From a checkpoint of a small transformer trained on Wikipedia: vocabulary 16384, 9.17M parameters.
MLP neurons of a small language model. Each row is named by its layer, matrix (gate and up: input weights) and neuron, and shows model dimensions 48-175. Each number is 128 + 24 x the weight over its row's rms, rounded and kept within 0 to 255. Numbers have three digits each. A neuron's up and down rows have the sign that makes its largest values positive.
Before each neuron's rows, "fires after" lists the tokens most often just before its 100 highest values on Wikipedia text that the model never trained on. A number after a token or word is its count.

fires after: " " 31, " 0" 25, " 1" 4
L4.gate338:130097119123122155131120157120144122140139118114144130147116111126106121108100165171115108155162134131143091135122126097092128105150135151148091140098127077113123116105129145129170182085106150137116146121188192127117170092131124153108152088125119126169114177135124108125121145137115168152126151140143147128142125148125143118138124138138157096074101140121118128126115171092110147149105
L4.up338:137119126106116154153137117124115121157140148150112103148133122125110108142081140133112125129102096156114100068133097108119162075112161124127077109125135047141143158156112135135150129164161152152126126107160132131134128103170131144097145151116140122112116140153148112135152107163111107151178119111135147137103110131123148154055129176129158126121149164142149133120176146047132137142164

fires after: " |" 29, " was" 17, " were" 4, " to" 4
L6.gate144:122128111120158150186124105135132112136164072139138114175144124127139136108157157126158089106103136148098168125181133104135152105115118113092142128083178170140088097139157120120111129128107157137140095128141125111164152125188174125114130170107149155113139142106124095107103137146154125094113101123063155071137108134111144135154147138113139127108151163120122127142119152123107144118136
L6.up144:110162121132116173141107080139097129101119135164146121120139116136096135118122167133179141097155135150160159122140133129121126140151156103151143162113127095121099139129120096163138130112110108143119158123083087153109122116153153119136139106096132087104152151155145107116170121154126103132119113104160144139118131114137146083116153133167120141068106156144111124151168102131152090212162

fires after: "\n" 73
L4.gate34:154122133104128117142132126112113116161121160121172089072156145079162133137148144109117141202106107112147136191108122118138118137156104145129097144148122139098179122104112125115145077074081102150114101122092151126130132119123133123151183118111114086156109113126101098115106112135047116121127134055124094156112192125118126120112152105132123147118101093138130115162134139151101127074135
L4.up34:114137140127067079093138107163146138139150120186116144138125116080158137120098136162133095103168117160116190120117163110126139099164161115124062104109146155089114124126103110146163131145113121120134114166108084147150155102120129131118130119114135084136120153129132109106117145157139084094129138116091113113115117088096114101119139120126124217143140136120102081127098145158132132139162

fires after: "|" 44, "-" 15, " |" 11, " Total" 5
L4.gate268:113159128166109147157088156160201097134176154129143147129112125128110102138107157137174122110145124130187144151108125102131140167129153154173152091140105100122134122118129086161153168112107087123113128116099112147139149093144093123064129121107136131124116141132112094132124113106135138122131108176128105102124122137132119128123121128108097114104200132113081128125122156138118123114105
L4.up268:140087122147097150079121110161198111123127145108153181125142134154125129168093128096108139100127146141126110143140161128139106163154119141149154125104103095143133135152139103145167120084126095145134133102133122105115116127132095112090102117170114103102105155132094165127103097092145150127135122156151098117171105153146111133092100145145152107135192070114079148150120123119108117131105

fires after: " |" 71
L6.gate180:145140144148151133123138159175095171134199117114129131137142090110144120126160146103123093135100118090130082130120129128160150149156125143124136103124159118165152134163154127190091108102099111134120112090132119138136097120093144089160120116114138126125112155102117151117098172146103153123159131142156150111142122135131121126101091104106138147179135123126123144128098113125087124149071
L6.up180:142123183123143132156098155129126124113186158185163159109139084111195128123104167120119102100152153130140161098115152112122072103156105145132151119164109141128152160177110138132131131096162160137190098127117089112090139115087116102113130109163123099133102105103116096119129104134122124096144154126121123156177157160124126156124135118135126124158143101117110145164100102152156111126095

fires after: " |" 24, "\n" 23, ";" 4, "," 4
L4.gate166:118141148109125119099167147112186162100141120094143132135095107154116130151110131125170126147139136113140089122104135087142115142154152128138144116134098153127151126123148130162091153159113155125166117107158151127125146136136124110129145123126091169154115136170097141077091110127125125112156153141155125091162110165151120151082082069143108122132138153126158104087112151125169135168095
L4.up166:101177065120147131153137118127110105113128111152148158115103132128120094109112132115156113123122131152118104187176097126137140082123133119140115127082137100159115078158110112100134142096145108146114114121127107153110186113155114121125126130102105138155142112154089147110107101119181130084115151158109125086054134078118140127121173148098147133164138125139114144146121110168113117145118

fires after: " |" 30, "-" 11, "|" 7, " daily" 5
L4.gate238:114138125128119158165114114107118124129138134127156157135103094093113100156127124122159126090138115136127104144174151095148140164117168093142138148113101116097167173148171121099126146160117143161143064095133132103124136128174146127137109131120134075138157135125138131113095139147125131141147143172114126104115142181148144118100158150102094152116148135118109134097098126147156073133104
L4.up238:106123143104125134127110079169157110116120137134155107113108113141109103141159134120148112113170144129099101157142100181108150173130146105173188141146111121114123142141139161150138099175102111118127112090134084138127141137146153127102140137133117094130144128158138163120127067140136151121136103153130134096158113112168135088095142174141148153134110114128142114134132109146122118157133

fires after: "\n" 45, " (8)" 7, " |" 5, " singer" 4, " (7)" 4
L4.gate66:100152129103126120157142127129101127144134145198127095129096098136164130080134131147130120102128123082108125150116118123154111181135110133145183112123120142063108126141134144104156114136097154151175127134122128120098125093117109137115125089160140129114130101114152130112135183130140113133104095129135136128094097136107124157121158159133093100149142146128090115129127161181106115125108
L4.up66:093127146144112103142117142073107111093130105132117119127119128155138119141128127098139162128146121105116104172097130096136120182107107124088166127107088148087098144128141174155193159152091128120127125153102164125141137095165118151156123130152088095106152077115139115135123168139122117142132119166143141090130146149094100117103137163151114125081142132147145161140109149113139145089075

fires after: " |" 100
L6.gate103:147122088119103120132120145098111133118140113150169136159170153130125083144140077103132110122121139130116141099158109114165142120132092099074148114139081163105139121092156135090147119144122131084144136083161159101109133113097102169094157138103139078122158131151126159129170135159114115130115096095109124120120168185171109075125068161092107109150151114131118149077109137162120161117122
L6.up103:102120143147113098092095103128099107142147109161130129100124130101115094128173143118146105109125098097116124083161120116141084083136090158100127136164150112122099126185161076122131117108166099133161111146091129129080126102111134147132137146105175155093128128114130156101075136107126152136097127156122118130126094140097123121152113135121128120113128078102123116200094134124124102072118

fires after: "\n" 44, " |" 26, " as" 5
L6.gate81:093138161148093162109146131163141140135100104120118163153129133153107144122122183123155129142130158080160130112109095134154166141127106135111080147083122111107128127152116166139131105165045131107131122159154101147136170122131129122127158156131107140138122143115133145116165134149112085126146107145149113116113110166168126143091135171102149130167158109109133115163112136147168182131158
L6.up81:087166132104101142128149098104112119126118127141141114123167155147130109139104157150139179131079160154093153108144083106137120109084142133210172101096156119127104093106134140134127120126148127122103170093139158143156119118083127118116130121130142119129144132149086155111105135100112132109132144103098146116110139160143150140137141119109119176158159154140157113136139102108129151126125

fires after: " |" 36, " (aged" 7, " L" 6, " of" 5, " from" 4, " W" 4
L6.gate360:121131106101147113088116130101105150121111104103142117130164153127111131114124156141111098150101085101152140183097112115143134142125122125117074146154085102113094191136132124122164144148143165103134131126148142134125138103153167147083147131137120112154097138161158110139124111148129124112136142145124125142130110162135141101113143129107138129138142163153149153133142120125115186133175
L6.up360:120131103127104139117106111115097154149117125148112102063096129121110099150132159152078092091122136112170148081132184143155133121170123134139108124133106097125149140144139118126124142133092084148163116126064117152094135150132114151106117105161141092096160118135149092129131138114158099121118146123167117179116098108126114099114083130168101126102176132143162086132140126146095114115109

fires after: " the" 27, " of" 14, " North" 5, " Pan" 5, " San" 4
L6.gate104:145137124106131125080134134115118126149141152149136104113147112089119120115121144097147079173126132132131146108061129130125147100078092124123154108096139137130133139075118179166134121103137094124172098110088118121134118150124153153138094115123180148130115098145139140100135147167106110145103152109082206118100124136126174139136148102131139168121142134122134121056116147110169124159111
L6.up104:122154142136117094129149055149112127118149167177092146101149134122161127119146088099106112147150113122107122123102141145098124118130144134080162103121137140146120120126110171176113139133100130120176145101149144138143163111121165117123144109169124144121116148098107152150115128165125132161139162085162117149104152149141142114137140151100160162111115136129096171110129130186138105147088

fires after: " the" 35, " •" 14, " |" 12, " Label:" 9, " on" 7
L6.gate296:149162120119117107062167074100160089175125132141150096089134135125156106126134121089119114158102145093114124161161083114137104180130139124110110123131155106094121159163104113094136129128124105108124097121113079143127090113100126150128146110119134126160137128125086133107089104121148157080105138121125134177167127114117172140130111142120157112115126115163115109134173110120096142125156
L6.up296:153173159095089164147134151122162116108160148151136126114139092172128133099121122149117129175160111122092138060099091134145095088108136116142137141125127119132132063160150116146112151107144120162143117118166110185158139142140138136116084116134146106094181106108148144170134126138128091159125130132136113118070123139097135093138111112152140127168115132128200156126094122107114101149140

fires after: " |" 41, "-" 20, ":" 7, " by" 5
L6.gate187:129123164129118135118153098126132112097147166146098106084183112133131113129125159113132143118148100092111172121127104166166129131132144092107135160120127164141129114131054124108151123164136118166108163133149103138097130110103124145164101113133128133149123106146146112155108142088167109121115142119140118206150137137096129167086115134125118168124146103140159105125102118088130129115171
L6.up187:091144121090154163134109160114140146138131119136169146091129139139144133073098177160181098148105139126148162167140112136138152147099123112079130128108161160125130135084129136116123168117123132125106092103121104125153096096086107140108187112113156172139104110114110114127142165152102118112110100145129142130092123181145168131095137153130122135118124138117108126109112139095164169123124

fires after: " |" 26, "/s)" 11, " Toyota" 9, " in)" 8, "\"" 6, " mph" 4
L6.gate182:199120137076199104096098122130119156081133149115138122168121158103134162150173132125143135109153152140117126141122111146119105177126126090139161115110120129129107091166116129108155119147113114094138149126135075150134138131154106130185139116109135135107147145124182121103097143155117139118071160112134142143132112135153127119133129122129152143095069148173130154104118107148132082125123
L6.up182:162119104086120124116135111143121110151115144130128131117096086114130178154180127105095151077145170122111116137147107128131103155154152112111138151131147121116132100160133141112125121121122160097117144172208149108094129113162134131081130144151084139112103109116130114118139105133120146130077133124144112086103140079130120115106123100133146118124095148166139105169115160084110104165128

fires after: " |" 42, " and" 10
L6.gate118:111105118083129159113123098156128155133144120097162140121101081088149103138145128145181107136168098117150156118141151104170103105150086136136125100110109156100142133142083168130127113117130093158100087160135122117108104128126116157150111152111149114100106116149116104158130104112139090120125118152147137151118100154112145125160175139128167132106130128130161144133116131118165130152142
L6.up118:142107120138116134134112122142147082121108144145131156126079111150098138117097089127158088085143091126094077100122129144122124095151148104153145138143133117146148103186124103163120105101149138128155134149129087147098122165129107108176112138134142095120179127122111124157123076134144167121146151106131072132134120108134092124113184173087146134120161128111135154118088129166109086117160

fires after: " |" 54, "\"" 9
L6.gate160:125123087135180111159152117085102149123127129092161118131150128152114137121142094140160085115154114157129173159117085123110130133140115128097148148142138122094097136116146119145143140188087160119125145088145087101113114142124126149085115164142102149137077123136109155076119133150132100110142176111098138145159135170100108157135145125094170113108121127113115135110158160129144117128103
L6.up160:122156154115102153159138130145110123128140131138142116109125133119150151120151153102183163094114156123135118122136133108160149188112121125160155125107123128121140127145102101133110092136137083153114127105093103157167125135136143103148105143096125120090142115148118171139132130115144149135109098141138084124116115110151095089151121130123176132152152127119127099096101097146138131140129

fires after: " |" 69, " of" 6
L6.gate326:089133164102187121106164115107142166167158136105143120092105100063124118136101128139116107155136123111152180152138132101157115136137145103130132131120126167148129141132094133122152129164108099154064100141117107147120146129129116157148160106096124148111095097134136113129105187114106087114116112141111152131110094141126163103159129109104141124119103152140167129133109121138139108143133
L6.up326:126119115090166171124116072127130144123150096102132113100136124158129131137137119149138145120131133083151167133148146135162130158133143187132086153119111166147116102105162146154157160144119092187136109062133133103140085124144118132119127145104145130117128096129134165127100123133121115162106127118140115163143120114116147097117120145171130188095100165120111135142090165170119143152137

fires after: "\n" 48, "-" 12
L4.gate131:101142145141126108157144137117136128106077124107119098140094097142123133091129097188175150149135138122151154142093124149155133114166130128126067097122115136098101145171127098114089146141149099110123117167155146145133177107128105139069178158124139129128126147165145128097151156143108115134098127153148133071137118124150165127108133106056124122107142133122098107097169146126150120122163
L4.up131:154139167116115152152131130144145083140160142128117156105110132103137148143137143107066097129106170122129120115149152094107137129159137140144086164129126133179142138103132130134102099083142106191127150102101111134103123143117149093149063112142123115166135129106086120186094114130094166127146111155135121162124131153146083111155140143172107154135117110108156136136138110143119115181110

fires after: " |" 62, " ft" 12
L6.gate227:147131151140099178107153136140102115152163164127138127138119101102113093108129109134150150128137071105163101119124159139144143115138092164123145106143161108119167145092138123135120125104109084110154109133133150128094108135141114115127121161122166173091163079125081115135131103141113135120105103113145140144161136192119108145108129146132139154130196145182113141130120133127143098111147
L6.up227:129111136179125160127117148160097132164159109100092141125109118147124126080135096104131121095120138132189137113130125149138135144147078148141123137127130201111128069078173115128109091080118137143153139101138120127083122121145096093112090130123127153109133100122129107118072094114124148116115165092134139125169132118127092148117172166137149149142129151160115124160119123152107100138119

fires after: " |" 40, " $" 8, " U" 8, " £" 4
L6.gate38:145130104111156149138160120137103102083169102089178093153145145118143162144083121118136147144139135136155108125119098087151083159109147156151119123107083108118142189136126125106129146111136139106131138132144136114130116108138125122112139081125141171178157149128117086111110101102118134130133093156125176096154088140100109133173128108121130095112135106121079107166107113123140126140109
L6.up38:151114122142127144148147141130097118119127144133127169091120155120181149171079158099105119116097163159125153140122158153133141155111132157133131080178146107152129159121121128122094107083131161125142148118134131160145140119144130116139123133143151143150156141117142103097115094082139169071153093120151158154122142130140148096086153178159131151105099088099164181131119105121121130134125

fires after: " |" 37, " S" 14, " @" 9, "-" 6, " \"S" 5
L6.gate260:154124139056176135104105120176155173099106122123163122086102098108117118100095161145113116143132153160147151137117130147154135070138112098107129117127135136103147108117134130118159121126141086145103162131123105172153122099082083122122127099117100144143135099127161139131125139107134135127109136151074184139133119155161139123163127112148138131139113110127146185135150099111154114119105
L6.up260:074147117120147163134143115136143130068138132134141146165108106143150092124141132095140109179168096110117146149124101153126138139104143136191129104069094158129114103102152115124159137129125142131116113121131166111125103126130131145115158156106124136152130107130149114159123144162135116125120089099165173119124150132102138144144127133149131118149122094111113093105106152110160155171140

fires after: " at" 26, " in" 22, " the" 16, " –" 7, " of" 6, " from" 4
L6.gate224:126170121109131114131153109142146108098154143133133138109110084088130138157135119096140118125145107112128133148151109149140131121117143106161177094095131123149115115145132158151110074112153140159145138125170065159116150147095145131169081137145126105107136093129102109134053127106088140108117127123107111162107106140092138100151121126109136149136093129124158137117051146130110090110137
L6.up224:139130086065129180113149113157165165173128126139148127112126113150096128154104073091113121158123123112134119125145096158131136105121089124104099163118104143170116098148165096130159126099150105143141112140158117136152136111134133131090126112096123143151116069161117158140128115132157111139105110085132144100149151120103111140132146109160144137091113130084138166116141157103132148125133

fires after: " the" 19, " The" 18, "." 7, "The" 6, "," 5
L6.gate349:134137091136137120125161136136150131132112104136115137156105110132122119073136106117143157147134144118100111136184107133133104064133142080075157126116118151091129108118132118115155124158134094103091110058163129120099151137122106133124177116102106135144077149157091128097099134142119084129101141121134112119106157129105128128133086165109123106094150118137086127134094133088115127145124
L6.up349:119127157110064119160120133166110113145145124172131139132156152075143096150083131144136129143144182134114158171133124085120156108115149142129092105110162110153133137093123145117112132165120159156134152168112129127155142173129141126154125150162126125120184113115142133094133146099099131080089140105122089123167102132155129130151109130152127154100150106085149140149127112132097103142141

fires after: "\n" 62, " the" 10
L4.gate360:115151103178063114089118124134108115174146130130145165077107140153137128109089136138156160101131176137113101132118107122099077118132114108183095118125083139063141119123150116103165190174101155139141128115170116135110106105137144117129132096145139109137158148148109121122118152125128146103129127124080118112083121107150162103159134135119090138109151145158111156132125135086097075135105
L4.up360:126098154151135125056152118105102102158138124120128138148099137157136109149141096139126164141135180133115134156133128139118119143114067147122122111136150143092096091155130139125114154142157142143142149140140166139143107106163134117141089114132142130159165137103115145121086163136163108140127139118106114144112112085119144120140085146164112140095137113158113151061129086116086057139141

fires after: " the" 26, " a" 16, " in" 8, " an" 5
L6.gate288:137118110107134105123136094076157156163162150081151107121089138121101122091111129112132137162127105146128075074128099116140148139125125131139128098110156158132113163151135157123125125150148124121106105128120171125124094158121158137142143111062131172146114121108136086119128161114139120115098137104106114128171125132091148138128119110145116166074098158108093132098134133099115116083123
L6.up288:173160123121141066131118154143156131125123096170142127167113132147138143180118166142107115079100129101103122094127144128130128164115146149126143142114174113138107135145173111105126182124168137121128143129126135122138158120119153115141097112138105157175153093114133136141104172139129143129146101160142153143168138089082100145100134075138127115101159129121160111120120149121111126102127

fires after: " of" 24, " in" 23, " the" 22, " and" 5, " north" 4
L6.gate332:113130113121125120099167091131104130120145141117099089147126135089106115109099149150103131156099098085142113136118105098073129084130093117144084163145089149088081123145140148105160169113104134147151098146145134127135128108096136115119175113105154164138103105186121129162128126175114103132077093146120104124151158125077166116133179134108144120086088144113138122115117138157087096148165
L6.up332:114137059121166127100111122153149160115087176085129103145105135146168134152120134131100098099166103170117102168124109150144112172170135114151118144082112109135109143129122117116126159140151067119097118111155151128112161148135125116134151132123095119103115079139136126096135150184147145135140132142118117136087116131127129127197131118122110107072113146149140119091136151187133127200138

fires after: " the" 31, " a" 15, "The" 10, " The" 6, " H" 4
L6.gate161:106104098160149137119158095134169155104164092123133150117133108159141094097118068125116123101133127114156155150125090108105106102109134140145146092121109109164129160135130077138126127162156133118137110124147175153131097156099112105121125137128184145159113100164124138134131157175074099131110142133135143146150084139123075145147125137098157150156145118092136149083076135084155115078134
L6.up161:141129156115133164118131093119131124097148117161138199116135141141151092144095129129105147114164149119111146130114099134137147103127109138147159142138127132153116135147094111142125102107173158169129169096147122147108147132111149069153095135175110102135113126139139097150106114123134128107101159114172145087146135129125131152145144177144133150121099111116162116118110118136117107144147

fires after: " |" 48, " −" 12, " 1:" 11, " +" 8, " 4:" 4
L6.gate116:118122151136112175133096147119136074142154123092115115080148121158090147135169066160113099122142167108099161159195123092157124096118161155165115110120134116136156142112164147162143130148106151112116112131113146121075119139124119161087176128122116162099135112127116124127138132148143136132092088122108148110153107136177125150130090149105139134098125148102114132133101118126148113072141
L6.up116:130147142147123161171100120120143119144135166121143093092131144140137119089149106136129138146157130132140142182142136198125152133144134138115182139143131153139130127111137132109122084102136087131137127123076190154146136129130125100083083139195103161156155134122137120109137104127100118156117123107159128124134145109156116161138114173094139137142126073149099107116093096163083114109155

fires after: " |" 97
L6.gate206:118127133104162119134143133129117162103125162123128100142126128118089134145166130164191138110145155133106117124173082160178155131121146090113146164117115161093126127157111106135116156199121150107118142136134149100121133109119108168114137160103112150126125114136145126129127152199098107113099158143108157085112123131133102110129072111111158084126104119085173112085113120110172134125128
L6.up206:137114120061137160114097130095139111121147131139129104103124096090129111164113155127119139107138110121096143114154122147117094162104119108124151119143123107139132126119100144123143137102124120097114156115142086079117150115134118135144110124109145123111121120134169125117106159137116183108072135128119124135126162152117139109122151099132124138054082090152127192158097160152185100109129

fires after: " |" 58, " for" 8, " of" 7, " The" 7, "-" 6
L6.gate229:112120153125130147117149082140125170176196131157183140116150091137126097123148109124142102165126186125126128129126140155125131101130140162124116116118175148111105100145126126134102161124097127131113116108136112133133135112098111122149120127095119088149131110112137122176114162137104105133146121126119121171111112162135158093176109168102133134102182141116167131098090098145140115111111
L6.up229:136148135083165153117160119136140130141109148133177101109113097123122131171065164137100136176135134145123157146174123130144138116080147147118110124132135125129138114071128094102137108111097105165142127058144132111159126133108175125129134120116129111126146105138137128104041107087152096139170097139116144105126120144164151130127145090133140121126137098083158155134137149148116150154143

fires after: " the" 74, " The" 12, "The" 4
L4.gate355:126131138105126124124113100137134124131145154149139100134106115091075121147105163112145171119130154107144153129162077110114114177080123107106161130180153099110107131098149127099140133153150108116102132121139121121168127102105108149143113101152139155142184113160113163139147139186119083108080126098085111104139098119124151129131093146129132111108152090137131099096088114136124118144090
L4.up355:167115137145116156128124131164111066141155141117168152167137115134100077127071114126122139152140145168149111107172146139119094165127128123095157149149110146130103159143171126101091146124103127126114134085171138130124108136109158128168134077130126131170102140136122157138117091139072116133131139146115135102155124158113147122126110154109133175133116127116131143099126111120135110192120

fires after: "\n" 35, ")" 15, "US)" 6, ";" 6, "/" 5, "ER)" 5
L6.gate263:115090130170126126125133150162122147147134128127108151055112121109100132147100118122116167090142099143166172141096122137154133144152106149146155133121128145128117109164137111182171120102128124141119147145109121127098120131144125091112141143148130096099130110149129147118124123122142122075173138077155074164110139136111121135144129128159164099143130110152131119141102093151155106150121
L6.up263:096099096153164134173086101101118140159118071140152115143134120106155188129159065135143088107125144142143169085139108148150109166112136085143140143113070144092130173142140169140145119170112120119142137167122145162121144135174105131137119157129127150143121117170113118079127136133108132125094148103131132126115142142150129118135128150140156124120118126089118145157128136083104144161096

fires after: " the" 23, " in" 12, "In" 10, " In" 8, "====" 6, " a" 6
L4.gate50:148115097142173119114116169108153149116149112135121110152102113098150199185118096137105113154114103158138104123146100103112149170155163109132114151129102150157108114143137088123133147081133145108124111135153102120094114117099152158121150077114113167182100101141128119153126156174097079121117101090108136107126122118118155120136066098132118147138125124145139147125139128131145133119106
L4.up50:125142135119136109101138159121136121153144160113106147140126133114189112151131091127118135128077104133124121167112083066124144142078139152135158142110110126113117102172117120121165095088129132131111131159126093157106074113096105155115143124148117133150147119126099117114117141141111095125073133126137148124144192132112118140141099123128143120139097144164092116118102092130122178120127

fires after: " |" 62, " &" 6, ";" 6, " TV" 4
L6.gate5:175106119110109127121168127135135115109161203187121159120132129079101132136136179088119176093123143156125118131130134136158122123140125101096150132123088076118151104112109148133118135105149152119127102117145120154105133101160125098173125135131108115140110128148085106131111120078149154142065115122125142122116094125124114139135148112139116142104111110137130128086105143135150080131106
L6.up5:181151135084122106152141165163134122111114109117157131112118090128112124121129170085173120086135150117122142103127120156149102141119136111125146131102129099180165114136115151154147139167139125123134158136114094139085178113113140086108141133092167142113128128121139112115146138151148171105111177178138113129162152144154108130163132115116144159104145138134150134116111143153106100132171

fires after: " |" 68, ";" 4, " 4" 4, " 25" 4
L6.gate140:165124125174162153155119097163131166156125146157121158128127120120152156134145128177141124103122167118082117144159148152142109169163099146143146136125147156145107090153121132121129135196101146129137139093128103152104127109133099140148140183145147148088108103106128121129116112153154143143108158167137112120135158114140149130157129162122163105129098116130115145130107100132148098158111
L6.up140:113106136102126118088076073166099139158082154123160101147095129115140124130164119109150118094149129101082167138120130143153133112093104108152108135123130115118089164151120123133141156128113118135149151106159093106113104161135065093123141113135092118134157125159142150128118148110197136090133113108121152127153136118137125131124137101143172110114156132089144157167138103130159084156112

fires after: "\n" 85
L4.gate96:123128138138122094130127102080131106118129124150106106091113112109141160098070130090123110150132111069113172111132111133152114151105160117112139121130080134103157176154122135175180174156145102104106138128100160107127136123127158129132150117123161159127173134124112112137124127131144134123142131143100169111129160125122182114150161130155143121133105148129135121142129125098115167127124
L4.up96:146135123105132127116100070073141102143141128086101103099102102144154133120114109117135129156153111135120136124132150178117155137078137141098096097086123158133154133156114166174132169171143126128079151123129128115122134109103138126130120133139153169135151106132170115100113133137172168160132178171087168125130161112112168129136130120127129146109077129116154127137138120148143130133129